Weights of a small GPT-style language model, trained from scratch on English Wikipedia.
Size: 3 heads of 64, MLP 512 ReGLU, vocabulary 512, 9.94M parameters.
Architecture: RMSNorm before each block, rotary positions, no biases in attention or MLP, untied embeddings.
Training: a variant of Muon for these matrices, 537M tokens, 21956 steps.
MLP neurons of a small language model. Each row is named by its layer, matrix (gate and up: input weights) and neuron, and shows model dimensions 0-191. Each number is 500 + 50 x the weight over its row's rms, rounded and kept within 0 to 999. Numbers have three digits each. A neuron's up and down rows have the sign that makes its largest values positive.
A block is one neuron, or neurons of one layer that tend to fire together. After each block is what it responds to, as a language model described it from the Wikipedia text at the highest values.

L15.gate36:524470510570469564518585449512475537513506487579497473451467447474558563529524506489517499515601538531482455598479545456505541484469502489540522531561518423606465491495416483383525569462474646535440557486582515509439448508456527454421564395431508538500490495474487524491441497541543514498523498467572431569492387443518504539537495546464527512572477510438439553467374554486482495505446459531552554529409436485553515484499526548555528456650549477480586503439496532506462538471391469498492496519482606552435448506568495491537459502369545545525471602503403470551432541547403503489
L15.up36:472626533418456496508527515546601491513494414497484494483390489527482425577553529517509497449648470541479507543503501470494494393459490445492492554518567515542528506470462510528541512494441527515485609479500514510593444483524539465398537432499520534505574513604527422548585520431630570493525558546430469492582508488424446518471474492457484510522544537642530514396486528557439506500479456579526401511537473491461493483542565476543534496581539507484509480438489460437535537444463525491583484519540640483469483626482487551520435513498563568568443502476402522474472520448543588519
L15.gate137:479489510502465509539485455623559570521508507478527543543566618436494486472495517566502421532464430509536474468579586432461555479410600527517507544394511463514419542483441462536448451539502550409398528581452536487487454485437507514489578530518517455386512556572508468480451483543558515613391580475494508483472480483488666491467499511599560555434435494549464494449511537485481480518517460538476484547440548560494453505511525463507543431446530494480573449466604483533442547464486509431503426479414550511429496563531487482513439530542436572493506413447539541585532473462412585512
L15.up137:544449521564529390503536477525498502481515524463523481551569523364464505591580446535505490531455489531623513417473429505452491599491579431458544476518542499544389509433471499460460360475522429536567432501465496459405500478456597534489487498402499476494498504480480489414438476490546501474502534493496497476520540466491497543448439528508576462393520418538471577556539438497470463553409471544487516469525530566450344463548474507394514477482537513535548521501592561433469459399464575461501497473375589438542487460430543515504505564501490475495501512433506455531510442423465563537
L15.gate182:521490377451474577479476538444472462482521497483488400518469503431503520499474492500528509597473437390483431464494570473432525550440514640483479365469513520455447460496530571472468490499415517350399477517534565535464506478522519480533402479510458534570452451511585577483481521361427522431495425497595430568625376517533489555525547512486478516460462532495492495429505419540473542542454523484445542484474523455558446492509462443531509440450455407526447528530475452530538495561465584487543487500576545481494481462484512499528575546540514464403530522603436526516538484440536515525
L15.up182:451495448595533485394410582535494489456541484483527504459474592473464416477509425435534491481496533477535606504490554403445613494396581576469391463451438363438564422538578500448488492505352523506484477476523541498496493531460510513416472480530513351491497493504497511513465405484430493479476480457533432508569473539425440504557467477517526476613488408582552466519508483490522502451415445426538508492513571481539480529427611513538508462502506504408467490541588518530550443479494484511497559459502556446473469556467440435615515500498508464556515488523499490513433502519497521433
L15.gate186:511539600536410590537447551545481560498534534507468560588472485488428498492558563599519450568428462497494487462537430605507487483475479489502440501542545523472540585540559546570482528509534430409543484474469538413429415548463519502501459480508602482494480508512493557477467574642432599527443474448460542461525415469423581515500530444513498556467555564509499516497510504479551400458481478537497441439535534539459516541501571447514417399481493478446506494525527466517517592573461472437574516523517432419461529469525498615507561487510495597510532447514480561495520486374538569640
L15.up186:513508481429497524513434546501422466542455597551575455537416487429525570515515492467490471410478534495559519490530458529548490511570519376549440521526505538499486520598493468532554539477493540535536577416499559497548501539549508448506496421547447307563392382506519535501535562481481466533479580572381554436467520504517553498455444382568521476501489505535504460434592441486535466568363449414524513527462532530505408530612469505504509527485394435436465493499533481519546535459528483508541546509504544529469561472475505505499539520459477405540468549417486539490547400498500494435
L15.gate187:396495528545561395446543512568477513418580476509526521421620522456486476500493460511544512465483489541510529451565495434475444533534552499432446417545521521487620537488478568431512506506455483547490497447532581493521468508403440456441588473460483529496550527469526451458440394528497567439478550492514486634513479527503480433601433420450565506590466429510543608472550535439521441446488443515459485444529472485441535541505580470487542500631453426380562470506545494496451480631494523463487516493588556417457434520560478430460527562552499506537504425507484474445549492483460460494
L15.up187:411530524476486466504556481523570520489504465428531551489542472481530466495438476472596473459450399437495524416543427587541465451493601443472472489556495557554482539463438576499514468476504536453529519500425444534497498551445552502523527508445606512488577594616599477439412507461590550417524479474497448548594488447408526544532446474503567457475562464533527457411497484450443495446377406595461556440616564538407495551520519506507521469494514515472512478469481415508590418504532494451479493411498523397466468492412451473535530495541474460494531494456599482533447498508597468509
L15.gate325:570474473530548524502369508527543485441451611462470423595493464413481575447606560509507514539506437577477426593585478414495417484482610461504380462629475485543511547482390433456515443502440513422557486469506486531496496608517568485552496498478428561579428464501451479486419542435584609496425480492499449607463581580492458514516554487501501455481509422460506482445461461493503538466533408522579475542486563555553507518545486445497498518537510492481509522489530434596539515430488516483550484524455492456530422515482457492483452509524493481423453472559476460527462437453486539565
L15.up325:556557485421495496512516559531609547469546522486507517394445506495530472489509511480493414539601546495367546495502505443445459484458591486478538558519502544459482487569513509512467519600472537441469534433467459545526470436442558512552441474595512401575493480446486496420409455497526506526418466606468483496488508472570481579570568512542428585510412540461589497489457519524519576632428543461411465551483431497589475510501400452502542487479453508574468570392520530469575484475411495525566598438491522492531473439505563519485497481554492496530510577505510476620514465495445582513
L15.gate326:490500539487615441539500418501527528466429509604480520419533583508503456474550531497440506468435511450477535507514448426407503507486441451493491507465485515438552464462428447530530507474458516398568504460453544578573471595459660497460460527535503572531487515529512498521488439556482599475492583495429523534489505514502586471457518469419595527515474517537477492559550523513560469545475531444449565444518451453541568483547546459573424557394578564498424469478522488528496555549517417548542507538572428508498563573417455422492525446509460472428569484592483638447444391476522452489
L15.up326:476516541485447499507517535524415513474478454474549501446430496510458529497575550467432527599526405482522458433544427393417409509463498396496507533535389526459500491543436456531579546501419514477521469525494502472472485461488564452565462446437525495463386414465553527538533396576418526500392588540499564569607475465459634501553580444426462572572566536421576544568447492494446565573531451515519466465461480493538525481518510527446398496512432484557556559496573454489551533523525532550544462512527447475554526560490579473494479465506496453498432476560463550455473406487522514455
L15.gate380:459592591527523504480499470480484594580476588516534471539476464485508437522489509508434615484450523466478552484460489462405429535508586551542474491572510435455531439548504534481474493530571541540496500474414465481466557537463413418519426549455453457442508495458444501611495524539464595481502491603511524415446493418436501484492436492432525517512504510470570499504525571546484446540549513606515492394490454394504571431509522538563439461469442484550518418489591516534561511548558508439485488450552426507484576492550553490417594584481423513409589521496497539490423589416441427518
L15.up380:460518545495514562485430584550515546425434464480490534463524472457517563463527522480489554570470438528547475552432446444479423406560550501433559464601510446444533460502584482516453442563541487524430543396536516520521581543515551532535445495512487435502372409529449539483480478538485510428482389597564475387524482497526476517464524478450627493442589468459485544509498452505521521506429481565471429486520510510430464413549524463435433504545418474535564520516608468447516494527475478515531594509460447497518538556468426609454528518580542499513456549548483572476427411425573417483
Description: The determiner "the". Mostly the word the, including word-internal the/he pieces (therefore, thematic, then), after of, in, were, are, throughout.

L16.gate143:517451474460410588581380540456543481453528477505508445470525514482489562534474493531529555512534446469481458497507531490419474397584558509532478523543476519553374561582490522554569448594507514531485551540537513498436415542539538506515444443536510502493462464595516514451512452525448436511467425454528465548353485476507570502486404504573593551532553492499598405460572427497436546508489496542535451452544387512508467477486433514462413455554429513519543528539540409499530475485474452545558564536490599534562361490541465434517423515499445426483494551574458439435511493529541539452
L16.up143:439442487491485482552420404428464501474484364488475472462543507514528476631454657463513472581522490426497521518456580572558455477480516523517513517492532511499553491501487489439532498501502451446462432526491510558548530465506420466430486524457610525502519632520525519421604453530546518566526535468541523573568508515535497477475493513499517499537534493555477494436489406522473477518542454484619518530497464520445459549426540487479490442506589478420553413520421586543619528442448579546607474529440398518443452499476510538555475552534574590579471479582434567487524575506485530518
L16.gate355:463529533522513496509505488475496459508626466410579497454601535459433541452590471549452480474478528479478458463472624592588469526507505457478485538474474423535577459466463494373487582457491518503484515523450549520518449550405591558465546450462528472500541532523485413447530441594536437445500583481371492448412502545419547590451456500431588531505502573463432489416528542436417506518450447435480425524454520520450470496463490455526414572497570475527454465493544522537514511520478560515569364498492547427543426493455441480502569546466514500487530450542446540451433466560506506563
L16.up355:459581514524528531558607503495476527442531470479554500535508475499485550528567532507573501459442535516503418464511473477434499459398556569466534502487465547414442492561471529466483511545456494639492462620513482532467553400510441563471462483553446485476473526499487502559408418465494543543566443436410538634484523604407588496479434560487445508523509519472495452461562446543516457476474451509441542430529460466496550468407526587566402454474474433452533508400546455594457486423409462436518515481507522402472496522543489495461579553469530548505545464522462605507443486584576446492
Description: Determiner before location noun. Mostly the token "the" after spatial prepositions (along the, into the, outside the), plus final pieces of quantifiers like man-y, som-e, ea-ch, and score digits (3–1).

L16.gate174:504434512434566450503505547475466559510492438457508446489531549408467570380526511496606490392590442451436494524565534466508453436441475421483527478527558456482552505522501568432541488406456571504548467424484478387479518523522556535425494487466484435415528414463415483595522379543450550426505554543585464493475504441599469444483459640517505524490615499496429576514525556512607468491538516536450461496423567633514468513400515453465478541566538502478555508429507504547438511535464498514498500601450544509472499506463571493468499472491447496543476499496466521484508534559457447502
L16.up174:564466487463491546446420597489464566482420512459504508501519504475480539508493531586557520450514537475545413527439402530477550515438495565500512493479602529483494487469535449579522590401487492475522348456424454545527501459524504487479412459505566463549384502514498586503476459490550548469458463411494531553493530658480541456524476474426473523553468546555388445632486499467567478453482598467504467558498533502515494539499566571432394463402470542600536488497481439568520572492561573606492577524475508521503500515531467498525510447482551489612535499508450499510463569528450432507
L16.gate177:566535574319404417536485553513399428568506529451512518473507494482553561469410454442481469510476419494509510552462465475560553466533536571517482478469460589455550487433432506463553484440543489397508461551466568502479561459472549514517460548427561502449482349501494559456393454538417569440449523533518463422498533428456509527427481446479471558521509498501480493521498538423478492513499501384548476500421560456592468391486546455458485524571509463586535516419553534434523549450551533578525548467466442530491543545417543491426472492474518468533490520495441450478541522440461481411
L16.up177:545425405476528538558463465616481481555490506391447477590556433418481524512479653491505443533563546510531553568512484557431458554474534519472488446501491454464452369475576518544490525394554342503469517466594481437473498517444469501551520463403529524520483598484481541582504506482521537518478501463538468601515487590501502500480525506444471547524517529500470501496571469579508476487455624433586509515489405519537594540441451479504461528484496454449465535454531449522508575492549516558592603491558494463519438438545473488450549480455458490503482575410549478472551447470529420466
Description: Word-completing suffix pieces. Final fragments that finish a word split into pieces, such as secon-d, viol-ent, comple-x, retir-ed, plus " of" after quantity nouns like number, handful.

L17.gate283:458508623545482453510491428456489465466456567509622473549466475436461550405488477494458532496382467418463483508481452462385526384557491459608494462507522477472463409591539502434474568513493501467430401462462549542548451508527515501538537507472458520477494456532505451531474462519413585508457490541578479466525513495511462517452417524464478457598522534441523498551490544472458531477471487536434544497414373538584519455482523408506452455472450521564433457390554414544484522490407553513548466511529503524567457573509538545421434530543537551490514587558472520492588493428540544387
L17.up283:428414579525537461418471455398494473436433509428450518563480461559483452421492439524584553484524458457422492546594565431508468526552406496481550524544483439534408499533529445454564579535460454502492499518468499494492440522398474430361546419509417560536495504589499484464447537413570442323520393538469527467509474527514536445496470496404475497501470520494490455538508585495537589514538523435485528462553491549579451500468472477486515537498475570556462412483489498523506502552491471574495491572597474472475553536582493448464540505426464487541520526575423547484525518432511449426
L17.gate310:477479516458447552527546515447476501490600451535509499519516493485440400539476600496451504522438523524473436489557458407449428495505559432498472491530550536509462427508430482496556466446429540586457466471451533504524385488490511447458494509530447530511531603589537406596426505497440560483482414493561481506617450506513531414486456498454570482560463470527566529510439491501525582495512450488516515528518483529627467437520467564450432534498614531455500431485600495510512519481462621373512539516511425456456483504506551558523548482460465484646601552539504486516531541618549467583
L17.up310:494504552446505526518486382361497588432498453494637435581565498587552508552517541466537504513553541428493529469480522415483408535453573504485431506549521549409468507540526529506599569449536528434527490406513474557583463579549524532543511512508472518534460459524471547572460500463501504412495477532570506501458533607488527564490484540480606505418496480491465502494598450469563541525561583451538569481443383516514468434487473486480467445523545479600439573546558532578497510514451569468498501541559491562425494471515523530453517593470502535607585475591488551496544519489560428524
L17.gate325:443525531575415529470491472436503506542459399549444580518489542473455401594471556497436519427450506539566465539540484420553586541518474533520484502486540577562521463520545444511464570499409525517378477503478557406488469521407549424481417402504501514439489528458510507385529479508473437495439469544563477562496439528398601464446515444386491585499540441559524530452391489489458527478546446545572523466432514553442492434497478496456520550526557459509567492390491595527536491522496501615543483499501494467479444557515471546527534427504474437502543533568447466393443528488553460505
L17.up325:423527509543449412493508530453546488509542517510496494449475533507451548517573630503585517444481475496451516508538467470516490419477413480537502526510531631478378508436543492456647479476490542476524413491468510499456478508425501503514442506597471437543494555482466494485449464394406498461534349522538438408503521552541521549412575498472578501468500543561462457510490529486490547465515435471464512487428497508479547505538442489391527535476486482491511503477511502541524401581470463543563545533547469457518401416418590494547584429504471536465541505612457528551403400466513419432
L17.gate393:526596445447537492517519396455541604464518606450513425499441499519443501456538570498552494471476541436519383449561481439467507459478513531463489506583535501486580509479519481561456455585554498463571473584503472471510435426460536456490546566579512486477455498477453579388448535449504573557402487492383472436560519503488465474478542458557598487505644528529581531506484475471496454568517506506507528612529466531562409543472448404459464570442472528468469540464494505568538407548429536502489441451588553509471495558496479478564493507549465505512392484557544525433475421436524490572
L17.up393:554503560538441474413509502537552543448472519460558494451551502460393582440519456562437480459584471522513525575472543400499493525543513514569391513602546542548525457447571473472529577558494524415432516492522586579594527434518501491456493440417497531500374499450541569551471465460523562500500504565554549532495415422400512502481528513506494540468562542454537465372460626492536438464447483429502532460597453513468474488567396438546426537499548474513471503434565483466463559589523549516512482459562514524486558475507481516524439470364515472497568532520495536461483492484571518419
Description: Mid-sentence definite article. The word "the" in mid-sentence, mostly after of, as, was, named, and leading into a title or role, e.g. of the Year, as the "Father".

L15.gate156:481488500572578525546399439628475469527529434553535578553440481435398487492396444536430598643490465404573471520521549467534508500474483541469519501458496565507425592546552404526523475527393555431546485469471525517465538497545527545522484472561473534492515546520573546573504485506407560495576514540428521483524500436534495500468468520426528480514447459594566487499546375545436451456495525556538481456514496523433539582532561586541531537398487523571546535476473486486469399464519561416471583502524494473485499593536530520396515498474466488555528456555526502439524451466416524536
L15.up156:534517529489541542561457540478416458522476586539476461535429530453540531503528620593569541482573486433583518666481484547551461435545445529549498529435494474504575433463583612511551504517472502543418487525569473512527581478540418463504524500403450469496502567603473517540500466535462521516502428496552482544376419537486564486534413394443446537506524526556588470498502542546482467447506459504525525476564520439483559579551516523543464532503473508520538554482442450511538496570458589630520509493461493538441482463541592595463427441456540409442497504449536478549421530511486530475
L15.gate261:556519547476489499506518464464403420435534390492499455471539441500506495518385525543444536470518509460521459577472471574470409491471426488481533563502488454438422501546396544449552537480430560569491420412490569497495475426461540407493417542417551473525492528406499546568521557478483467431549554474494605467519544492486386482566433472425583453489499513572520481459494581499525462476522423505464584441468510558506572470581498521374470547542583496500622529488495522554513469521469600491493565458537515502479559439484496480458516581501523506511521474557464518473582525352436556508
L15.up261:540491454454465398434389441500447503546540475465528562522505492476555541574500595523557477476540552435507508522559521515406526539549438519442493543523528491630621520413438547424495592561502500460488467442528509425520541546488540500492491535619513537575461550431604485473524525385519434440560510452510531518484534559458464549477502491509519521484494545603503482473542488550447471462535473457517423538460542467533607406550448563467430494552455466526531526400496418476530400583559495576472544537518509523590520481503479616436510473530410569549420466522523455539545440458480461520
L15.gate285:463557438429581472493462408502470458573466477500477529542560487420613464502485525458565621411475530523572498555506520490413481513501559499567519423450477474490508468458365479511583520499493489422479480552481436490429521518407500481599445416441511521467533507621468545522486469500451501429528457451568485439506520435395561570468451515537481492496569470505538517518456488545578450496411521567562448470496464514492432509616495486454470440541479529555583446416469564491512571443524622564470463495467450484521616481487505387583482484546488484442566533474507504453539438462493421501
L15.up285:543497451477495471534490547522554478507528430527567449636490427514530508489548465463471550340566529546507495531481623525473496495501524460512484483581547537587533488552462531528448526528508558504499494532530466510454502544468497527541546507475490551464532560520439506483502476441511543362499527517542439432517451364558468456457428502530421455457499487497566499495543575462393429437520572466491424571536474446426506534526474567486416503530506400432627519464534525445533515460457501471534429479419473482524423408542452411406516477406514516496575468606443560498558428568477498587
L15.gate320:496561497449406521629453493472459498449504432517515568574615593512567517391449610477427501491445522482424580417571545486464494508399551559646459555511488573507447513511385506459564555470412450542530430477436536439427497451465505510524553521572547463496516544551471542527486558589446452507525544470430456474533421428549544530561464491528543543446510509506430478564501514460447484458512438446551557540509514580497497487406465466510475476533562537509507525470533550463516495490508553393509568541481486499511521427482489493513563513517466519369570566580478518527534536453480492592
L15.up320:405599518461512525451480488482445538442489494482494474489505559449574509541474513499427531625482451508429582499484462528438520495455534566633444453528494607479375529492446428441457546520423461508528488476439479453468446498494462455482453549581522531444507411596479520548465514565567598491593587571432528423562558529551518400508477565454551527363457464575469506503429530466499367454446545425482483561473519521501465504459558595511472500470577483515515537525558553471520532541463504492527556536464477508532508495447489512497578526479507399484574432521528481461514504564548486607
L15.gate341:535463489519502475478416488518469371482543504448493478518385503501525520475504637531546535455573425501553488427547608475511491543541447492469544500433507565501429513530534619474464548524514496467493462473643515530419581499573499445547498546549436542512426503498603587562612511583448493517458471510504479491486461469512505517537456528439540548516488519621473463537635542472500447524521535549442483499523498455506543404455480614459478499426496531578458449533441490481525502592504561554532543485457572524483552478480445530488449497589428393570561526560525423499497531588482430506
L15.up341:588517548498510430516401517493531468539574480498454548523448422422539449450541401506638560501502507548556491538523506527574575508611408499519479452490486489535512531496536546479540561442461436515512410501488514502464523538570456436428444574532472473491587553471537529515568416547515560558531427505433461502453542583510460461540480433428585563485443526571493395531439473537425515398518544553590512491528582531454564519467499513607477476482486499465484502535470448473410437564480523540434550524472573527461560487593484470363558467473570399522570510528529509449463536485475529456
L15.gate387:470415537452478561477433496469419493546537552494531534580463568476422515487525464553431564532546499473571537558532433454475445421428522582510474532540515579513456516485433558469587496472390468488476510457506477437402538466517563536476567596522502450496566511606512538587519475443514499431538527501479435501506535499488465532681507607527478456474556490502516551471517493555557508441438469443541504588501541546532512468373523488373420563461512448494581427495528455558556487481520546551441489438495578430421506482558531533496585518477538447482583583524579465462528448550513498468
L15.up387:504528476442443499466555454535432395471499468444529482502557531485472508525597465494432528459506575544441518550456480423464520523378484552432443492527576550501463537489462452479608671401476485555521457501439569488474496535560378523513479482480465525495504466520416423548508474452506576529500560504501563586469533547424526464522503507555521482544458474475622475555549504544559400396541540423512467521548545600470437449526511444506476555507511466519539467460594432476379483467476445530478524409505534528458479412556472502472493564478491519504615529462504455394538578506448464511
L15.gate410:526467500510555453426509450509438419584455462415460447583450502471469452600544539569509470560485535453517462416537504475527512497546446535502468406537500515491473535494496445529417564467453508462461489547498560603478523498438456571494507457441511512531584555561535444502444475535444508523425546562571486562378498423543453593487475536413516527457483464532454471421538475606501475524541461518469391520413543597564508551530560418507471493564446441437566483461497462462553479480587544556585558548497436576476616510503474538470436496525462520561616566537496510418462477510411477559
L15.up410:451486443464567507507454430520530541629606471533530501599454476464531526473496538502474598489514546522505472547485484571425453423456405554591514546575407523555486593419506542532417487438514465491541513448412377541416450502550515466523464538452491469566463481492536436489474493513412536506501568465543511520569583573396435537545536552541503582487471471566536514440499528495565427557460439469507514479509482451484516541466474529535493585476524454461583468489546540440551489524512547549454509519572596503441486640551537499426548448486472467428389567476480497474489499406429505561
L15.gate445:518471501487509483497569522493488481463473433511460496466512581496476525497468553515451511552474526452483511535477576497442493425440447549547499517408569459578482458433500472470426439507491478504507457526508381439510473522523509386558494537592542435438397578515450482523546482479410489484426583533491465512446601571443524434449433536453614393438425503440509510535476515503488396438452614550540486483609533519515529529586465441453453568473531549556474481545449412493511437456469435470547511514537503533495491448534549381589511486618506506566596502458570507506541510492464448622
L15.up445:397511389503467568457478487408595410524583511508501415472525546447435512550494467478435443524446490486537561602566448429506508389531547516549449513522482491557479494509435533480531533420449534502492449575532549492512537552493534515552501535497448513528445405502467460502541545472550502548615536540495487502465450411557490488500424469587582610468532497510540527471489544530527488591453420492514541607480535551521531489490473354531500506529477344486538557393426508565422495502514538492548622499484476504551526544484537529401514497516512485567444440493552415497475447578500537497
Description: Adjective endings and coordinators. Word-final pieces that complete an adjective, mostly comparative or superlative endings (small-er, slow-er, long-est), plus "and" joining two adjectives (determined and aggressive).